From a checkpoint of a small transformer trained on Wikipedia.
Size: 15 layers, width 576, vocabulary 30198, 94.5M parameters.
MLP neurons of a small language model. Each row is named by its layer, matrix (gate and up: input weights; down: output weights) and neuron, and shows model dimensions 320-415. Each number is 500 + 40 x the weight over its row's rms, rounded and kept within 0 to 999. Numbers have three digits each. A neuron's up and down rows have the sign that makes its largest values positive.
After each neuron's rows, "raises" lists the tokens whose logits its output raises most directly, leaving later layers aside.

L4.gate1237:491516467495526439522509540561485595456495510540476528508506486514463520478499536465514544457509506571458531519510556447499428508522477456547460543566544478491509506491498516572453546469454457494537501470579539413545459461520494517481482511592488445520569502495471511438505450531573478515
L4.up1237:435498439412530467526464499558561518493509462462482484444600470483486497510538512506586443495548472476437485487556505474575456470494550495534533438577508524491490535510474473504434522500415497497505499461524538513497541504518480518520520516561518478498547527489491442506512498524498493465
L4.down1237:458493449468487494522529492523464583430447451533501477491563425488504514531508542534625573496515523592429517514479462480522510536502572469518472573554568535534461493502477487521508547535497491544491474473569506605490493481464505503507536492513516522508496531532451564503452497555456493486
raises: "ling", "t", "ley", "mer", "an"

L5.gate752:456422472532505523501469510493554458572471466494495522544537561491383498485505486533429373514506531444525544499459516541515506508480542515501451484486544452479539506535525494454551578582452570447564529471436480537525475502478461479514472541544452509505452552550498434517535544498545560452
L5.up752:457442506502482519491552563500560513520513485457491434492517537473398446509462462566543503525523500528483539479498469520478540468450621535387477452495508498550477483547530474506540579549552500397485520470470491524502556478519512464560462462521507455473543536501534473553468548437486461490
L5.down752:360496432535491501448509530493605524557490484453520483523492507537452500542482464458489486484551508444548518465480550525500523480546544473493391484556528453445525528515542488501438525536515524493464507404449497510511498506549570543502457488572573485525450591450581459570478491477451537469
raises: "ible", "al", "ies", "ical", "ified"

L4.gate213:516544456511531508572509453499469502461551520472457518488525479481530440446485546504562574507441554434505488461495465520541501492453473472476516562508500557494474498440542462565511479431476463534442502459539532511482509451465518536529432547446482478513500460414479535507478513517538472492
L4.up213:559381484493463520566490479512502527506487473481516453504513556517496496520514536495504598459454516490568538468434461461426463528563506563516517523526568495520551576516517520560426439471502485509436520492540513548461485484454491560473465550466463470485568521521538600506528532446444543487
L4.down213:489514470507524568475529499504468506507448507495501562412447474489521470491495339511561476508524504540547492453511477558508576454548492453473519527343611501479477488494491524539477445561528504517519451530440479413518572495453464572528468500459511555489528507489467517523502483519594494507
raises: "an", "hn", "itan", "que", "ñ"

L4.gate624:491480477481547564505489509494499499432519417511494476498548490530520489545514477509560482580477488539593506476485487506460536530552520614487553458556481408534584473481562506490532499611506463475549542499463440517502469508540516547522456506418514468516512518546482505510485541562475508455
L4.up624:486520417482491467569531565545443527500511434504517497511506502493483485558543526461603537479498503469564523453496516531479495469513489558545543467453501489466491493502566542523549546491497494543497553545550512533454510517551476523477470528391546516531525504494490467552525430481532446492
L4.down624:498448496460458485585487505500480573440564508479436487519552548465490601501520542511571487452585523485557533435515550486461512490534545529578524526444547446534502496472452539520474525533519558490442558550449504559524458412493555480504472368481487497502487533531511478451532510509502524490
raises: "ishes", "ishing", "ished", "ets", "ette"

L4.gate185:469458472466456541500490463497488503462577543471470533496533512526545455464468558490444416501573527542567494433546455483500472501508532515531551543486504543500484466555426580463485448525520538484475460537532519508530565495466521496513528464522477486515517480503371443564522532484526473547
L4.up185:450489500478590544487552459491480523485589473478483461495479467543489442459494547433463501528379568501500478456499547477506464441469517618467504488479497519479533571467519548448430523507541514486478483563498482554503500543554491552464540448508524601515456455558487435517551532510499527547
L4.down185:490552487548502494482539461477452537477506499466534406513527493482462488459582525466534434458519557461555460569439511569501520407428523560532563549538476512543492589564530527505441509560487482479433485526548507545466485517469421540491460495411542578493491458466532430504591551510445499474
raises: "on", "en", "ec", "un", "am"

L2.gate261:489525479517511479509537499607535429495536472480558522577540496507470472531495521540526516505559505482619474493485514479456525477530617495510448539497503487515540548476493581445517530561510489424521475552502514508473504490533459476547564507521500465513473416459449529487521503468467517456
L2.up261:456507506456539468483495485510481418515569479450518470502453425539474510457499530499493534515521525493528459470556525456528571491525484564561456574450500511522571474533554452498525511536524527494496490619546490449400518485501548506529506424498452453518503528475471489483500519546566495545
L2.down261:485493545404542485513497483555551499504447508445556479483500481501477463513504439488507451562523538459553534504507532436533496437483514511518510563526609557510546467492496440530544477505420461514503516512544498453470479504531503458462535488538525536497546510440491479486557521484518549612
raises: "hips", "aries", "ire", "iva", "én"

L2.gate1496:547434602482491513524529469497449495476510450506458460502480476473485508519533437477420456525543527434520500506428513464520475526474583484532516457494523460460580460419487515450528491471515492534432473447528505481531398520517542563485460414541435491522465495507510488522470433455544536532
L2.up1496:482470609439465522484492497509504499506512426443518487545452485508521516539543443490409495521518519372503515468471479444495477537486533471497491422471456515491556470408444489438550529453575512502462519535486449480470493521539540533465473484429417465559419565423470446517450453467541531481
L2.down1496:514528493491455531451549513550492493506492445455479464438478493499485510503462494485439534521527554490437560487514454459524507546450494521534500465501405516483555469485410473480513435474542525504473488462524474522509445512548499478549458469493463539565487604484506490468504451555461553531
raises: "ur", "anc", "atch", "am", "av"

L5.gate1499:531570501574391541442490499483559567543443475501484488492482523558546619526434466538532539469481476451466459497502452551503466483478538512524533457436491505535462499564521498453521522564477545490481495503508464511479560477392450503476497522479486471505525478516481489547553486493461542496
L5.up1499:477552521536524611516516449482508539516553519525557492471418500445611529470498466520453523530491499511505569522490389444520524478456506508505493444531478457557487435507428532460578552517467494457509483456593486464481568500499540483473476545442476477544503481496463540420540551439445459425
L5.down1499:454512491528452485479589476412523490443493519474507530522499534461538470547521501487450519536492460548495446571496489519503431551516569517472525468530430473543465549477495500554507514514475518507569571548519471500441464501481551487444517475509464417471534429453496478490438491506522477549
raises: "s", "ing", "ively", "ive", "less"

L2.gate870:572486488534494458517445517501414523548481502576523524512518512530504569502472507518496542470569520563491491459461540492462495452440572497504520523390525372450574554483522524497460500482503545491458504505454438476547532527562539507454481463509400486526487479509553487456541509506429464554
L2.up870:570424505514463486537452515489460551581479532519496505502511482565506535530509497476494564490518512505432459457483552500474555440490548520484465534439470431478554526400493525430490496445515552494447533508479457507474526485557521564479520515470507473508436566452540467421533540518467482504
L2.down870:550505498481542453483423448522470524508489485501503513461494454561489507537568465547513501522502506490496527433529533499494511541487521502482543538458415500519505517461494488476528455463458560500447486497419468515506521472578508512472520504472476506561572499421522483407509534509518520475
raises: " were", " are", " can", "'ve", "ave"

L4.gate123:503490519554538511494505488466550511482506526565577521477477496460476459544425508452470507577527595558570527519446473447505500499533552492451455419510448477452520460527492513598435428487436500515489491416450462482498414478524437562484549453508495519545416412502473534509478490545505491513
L4.up123:513457484462435475525562420454512446491498571517513500477449499541519491510576520523438466620502472473482461461481476513496511527537507545524542417479519527528451519500521506514493522544476560546558451531570556426481483489563556579432432491567541493513519503505455501539435467475508457513
L4.down123:490510507562578490536549577482507508463471527540462473488505525468541517505499512467550476517547487584509516512521461486482505449466525501508443530480521534489476483495520447573510439557510487454505476468507508491520521485540488481464561504494506537496506508503507482559503425499494568568
raises: "be", "ber", "bo", "hed", "itis"

L2.gate840:557486482461548440574472541499504483469475483486479534440482501517488452562524521488504510520420505427520423475511487522468490562528560442508469529501496401470554537523501526541429491524488444524546484486480494501494515500401503443501502564467477485450469521474516447574412564484507402510
L2.up840:531507513487524492494472517502504454449530504433421488484491460503486545494493481473557519496540570471478512520509463462457489436424535468437525497465515462437502526503473496583422483547502531414510481502522476547473503495448523494541452530548457567476432483456501496555481529534460495417
L2.down840:505505470476571481549533532561501478525481482526501425441485453560572512525444511495562462539483517473450480507520524444460473532553569526492499577456444564524502455505516495530564425491495490491577528472558481497491497459508545544587479515500448550485466464500469490520453513520429501466
raises: "he", "ec", "ab", "hip", "ase"

L5.gate966:474492511478508501436446500434537492468505448525531566480512546480470467479551567481482470457494386506539419503485601478529401493489498491514461546478512506523473527518433508498432522553433459505461487598543485456548499501521503433539467441477438446527460439464524423476452461502478547569
L5.up966:468505507513449497506514479436572500527390469510536486427554506578480514551450567528528493515481469475448506520477512479472492460484549503551538538513497564443432565474508577537460491460496503467442535466525489495500551414540433537511493515493471491523506498549505482528511497521481541484
L5.down966:506394454493490550594447461460501423497533503570543462466485476561489520508545540577595516571437500504439436495489519538509470410552469507544480527473493478508461472417434437466464472438542465519446495525510562498474513469486488432503500498437450498486498472468482476509533535504461482490
raises: "man", "rad", "port", "rah", "ta"

L5.gate383:483486463506556543480502499590484490539448488451478517560485482542518428575471467531454514500583491511557487528497418430553546504468540502455500438424524473464406467538539477514453500506494523546524531468490511536495451521486504421602442540516533482474491432424471521493485552500470439423
L5.up383:510469516515417516428510559501504424457455519518437463450463477532451440583504471542545462468415599501478495555420452536515478553505465432470531486473500499513457517475499512583447521494564540534502511451488473490564570405509507487486530518506520459527526476555478567455449558548446512518
L5.down383:493483430496521534515504487508577502609467648533485486482429427441431504476441552469495541497493430507544603518563527490483520541558523504350545505451452493478521490564524497491497506489431449487475468565500457534505530488453476491438434465482522504545549567485471476452482509499517505512
raises: "um", "us", "ered", "ible", "r"

L2.gate1232:557486582516560508502531498508414454512564517448523441563442515457497584496530467542490500517460586480497499480504479569521494512527465468520503471497468530556486501520498500530500552485517456514604536516556547563504476521568454508448541555490569460525489549560474487471442422485505481535
L2.up1232:487570547461465426479524510442433457473562523474509524576512494474469548503477481565450502494502556525553448506516557550495498454508488499525549503538515516576432524445553468472569527473522414505528488503480585509462497459566494510534520493525500434530501489569483509507518466450537476545
L2.down1232:498565534506528521469497535489457482553508532430549477526473489465478490513464506525422544483479510490439512512524525527537524481493483546562573554484412499571510579489505460501494520477501479521492525516525571549504467554524499485534524545515545490524494522541525490491463431528504467498
raises: "ren", "enc", "ad", "ra", "ric"

L9.gate1529:473533498458523512536562456461434529451539517534492462488503528495500443512446548615491500464477480472501483495545501580479631516579523529491463527466521487516458471493439497543476520427474535588517537460521529489497543504518519470488519456537479519525493491524526511469416458584506525479
L9.up1529:465524552427598419500458502499435437475499529522477468438464489490556487526531445525474572454514443540565497501522415496501538553509411555517522501442434533480465483491487513482547502505539475505501551496495542542453468487541515443454491472473509517560630498507525511512511414518568517542
L9.down1529:467577489534490559525453502468503478482436543488491481549504519534491497529469406432464525506431457469536451529494478537462494530518517426480506529535424547504489569451509412511586523464511456479475450549527457476542431514498512469453527557467496483498521576512426511519543535498455494484
raises: "ine", "inia", "inal", "ining", "ually"

L5.gate834:485463500474493531499496481444526546460532511539505561612481453490493468542538509542484602478514494482443501412519589453459511542485533479456479475464460478417526541522480448522503483509446479490489491482477443504418448590448494476533531491490588489502453518538564438507475478449481485473
L5.up834:490486490504460484520533558506468617479523519573445465575535562532505465527439554560532495534429511454573494537489510491488506517539589526522514544456479480538493445516500527526490503486477549530578466480447455483549499578476531511511496493470496444533503495521514401482478493484459477480
L5.down834:521429477521488545450479470527591526543480488556522473455425501548507480490513438516476452447531485485491511512515525472390476531458489470475486495537429544474515549571602506552518443448573546504465519551500478501565479562448502484456521544461491438490537545424517427478516496476482442474
raises: "ives", "ive", "ively", "ory", "BL"

L9.gate1066:512467527579529474604535437563444522505468438518549550522490465496564475524505463471459565468510503480494585499504510537498527439540548520441515418492513512458535501515498566479532546469484500405474504478447534477480430487437431419525438475486445598496537524533547545468512492511463483459
L9.up1066:496422396503417447460503447457459518516437475490487566479505487531506497450473559446477477528513446469541469556509522537463530473546457513532472503526457488534510462539497471501569488543520518570490411415515465504475593509478526481488432467511542491520486563619490564462508469555506506431
L9.down1066:496493395536498554494482492446519527498509536498461512488483526507480394435493490489480460465484520475548426460478486522495540475496480470492511444530430518471543525490494488557522551452493534509561519515478492445512522476540487397483536498548473450518455486517421532447480515472508549455
raises: " she", " they", " he", " whether", "ios"

L4.gate326:581491565482504505479523471497519543462480549507412529504474434538539556481513566523478587493500500577438476542528481433563468445500501471504487499494472492409494491477496514519553487466461450533524436573562510554596476562421510571459509520523509501493464525595598512470505520470539448550
L4.up326:515545514496498490582523517488438477463493516526539562518589526446480495558477527524574515447424437449434462495473496505508492501490511457441481580494510485450534567541416494471511480448465550465499466456562457486519446500489496550546503496452400485412488514440527521445553529383546561540
L4.down326:513474449470515532526551436501557467577559426511555502555521505529505421475504430526361446454549557447498461481505482518450528512507517552550558514496605490562513499546518528449482491556496458482515536408477536496418506482510510464487470600477560553510472463492506521465457460526459529534
raises: "ed", "ec", "erc", "ilm", "eb"

L2.gate816:495463516534551495520500513541470471433481509485533434529487525554396445505435533555486447498481537485480532487523567485494534458595548511525540532471517440505539429426475506454466485547511483441548564438483538486451514416440503541462479482553498427507545468510457413484502454577530573550
L2.up816:528515542438469451528482473485490482476460526535493483556553449524495486479544605538473460472484482527484502560452505471497521502553493401464554454493539451515552479568537528459532465436470455494480491547465540396482497571515553468553522489572454479516527436480519515512447475533575521525
L2.down816:501445495446512542562531544482500481505474477484458528507516512506534492540542589433479530485477583544484482477486518508441562511475481445453530577458449472503527447492473476492497511505485474482495551577472474457485530472558440400506484533593491572535560545446489472477475526520486474512
raises: "ows", "way", "itt", "ow", "re"

L4.gate161:504530525462416441504560484497479519525490485488470607471498536517480511473512554487484533509515513469534487441471502621464569525553478418509418478455391448505466558549516369525526538511501503457503490542487505533561511537472526475499526553491514499501495420548499548435511559503529520523
L4.up161:503487496499462448563503451483530523531521482531485597484502624456486525483599544426466517497510479465556500579531511484435483533513532488519474478468496489532484591530488436543500511483525475425468521505503464511574464427432512395523505557506489464499431438535489532491525508407507517508
L4.down161:440494467477532492530430502482493507484467516480477423560489489491493528494396522481601456536435485491444524464482504476497458511499543467507500513442451498522553497481436582475466529538501503531462482509520534486464477499621505573528463445513521469518555595429582463538462513493481511474
raises: "K", "B", "Y", "N", "I"

L4.gate407:504520499452543488527565473439438502524525509498491451431522549513456449456510461441556516569477564453532507548497475429499487465564586468470486542516550516525452492518539433576545579488477479555495456541508521522515555487474523456442620481426562558514496436448525454535467521490527440592
L4.up407:437542425517442504488495510560439556465445506488493507468523467474486484539415599490565474606510533495566438538552428480512479455552526484527493478466515491494541440523536479495520508534496540463540380533505438509553449468461542521532437493539485440474461428469424521440453482551557513535
L4.down407:525511485507476509457492448461429505505504455567541496504494464569533457472526592466511455484485447569518633610505528500473480482506490477484456516508510475506462500536447464566481515470487438461488426485510597530488503465523539476518497519542473497475476475454476597478444486502519523515
raises: "ries", "ines", "ron", "own", "ine"

L2.gate396:498490527534486503528527424499492410486533528544528504582505487526515514440540506454505498567555539453519489523480477475564538532539576555465483477469504521567568442517578494485403565534473466454532531515482461474493532465631472517534497444522525564483500506495490521525482445507480458443
L2.up396:546498482499430494559495436475560497396498487449503446496508468502523467414495463497501543544452467481464527543508479500519527549583535517489461490496522546566520490471559502490461482492489442479544497453484553515503572499564456561545466471521480517519519429486474428425515493520482524500
L2.down396:467546506550512502452508491484524485538496501488510450535517474504507500474507547490462537463490445455499495519466499517468453483554486459501412507507456490525413538461483492525495515489510443442502512521407520458488488529570573499533465522492565537510508454528465433497528456501501444446
raises: "rig", "bur", "ings", "ram", " of"

L2.gate30:508494510552495450487531500491543465460512536424483496557555485500489456561589558533488499493471507485487513517456476407536530463440471524482489429454532556518515501534517557448470467519478417548512471495449511474542485455504539514474485478491506530482468436533419550500468587464525422475
L2.up30:490500485502506464491500500486568509503530521454509514505534491557453453521514554578476460496432481526414513495460476421528502517530462479483493460497539525486506492485471536415452472552432475524492539483458531503547538451472563547491445507477576513522502472511463490468445561460489450499
L2.down30:532536543489538466444520552533533523520537502505457453526509557554462413497462577525501494501535445513461471444524476502503478519495457508473520471544487501493432520510502486419528429485481459503514515513448456509510527520558514545474498521439524474558471474522471488444486558487480465477
raises: "-", "c", "ness", "ed", "back"

L9.gate1152:493484521476483503544471544507524464555494478501530459512462472562524538454479491527542527564435505533533494519481524447430476506568514515469456505493497484438455453464451434513516547474445470547518488498530589419527513531467526517455500550522534524460464467579441504527478563485543471500
L9.up1152:460505477415486488546502547574486476518564495474534478564501560497537583500512556501537602530508476509483488500495522559549489525534571452560506486457524483537457441533474506504525535508520549515454466497524520496558483531446542522524470536481445528414392479524522505552443525491553515495
L9.down1152:416474498489586522477480525451508476507453461517451524529500539544548520489540487491589545450513464547531489460415492473447482573462528540528434513475592502497468576473419468557499437517508421453523494432484490482530484515482526469487538486535495546517426485578506523496524500482599507436
raises: "atory", "ius", "ations", "ational", "by"

L2.gate279:474413526501508529522482532556486485482516529505435471479517539452481514453526493445481448532509500462559460586507537494505453485519503433590468522462523529496514442498575436511452570509478517502474569475568537529514549469478479498522489491490494476557491493484518504476398523485554428514
L2.up279:512462492448488532496532576562485479537495511457500476497478554457443510487489422475517444473537512497568515575490529573492514496520561485495466548531518564465479528503576462502456519465448498434514540475567568498569491475546437537447528511514469501513505549501514531518499486445540486502
L2.down279:524493484515504508509533493544514472540544483488499481460465527388504550520480440493432479445490446466534567589494521506480496529507487512573495549488457528474530488494521482544425509487495469496448542493543538548519500514541391482492541478519543539504478526461483497533524492510493427500
raises: "eg", "ines", "ile", "ents", "ulture"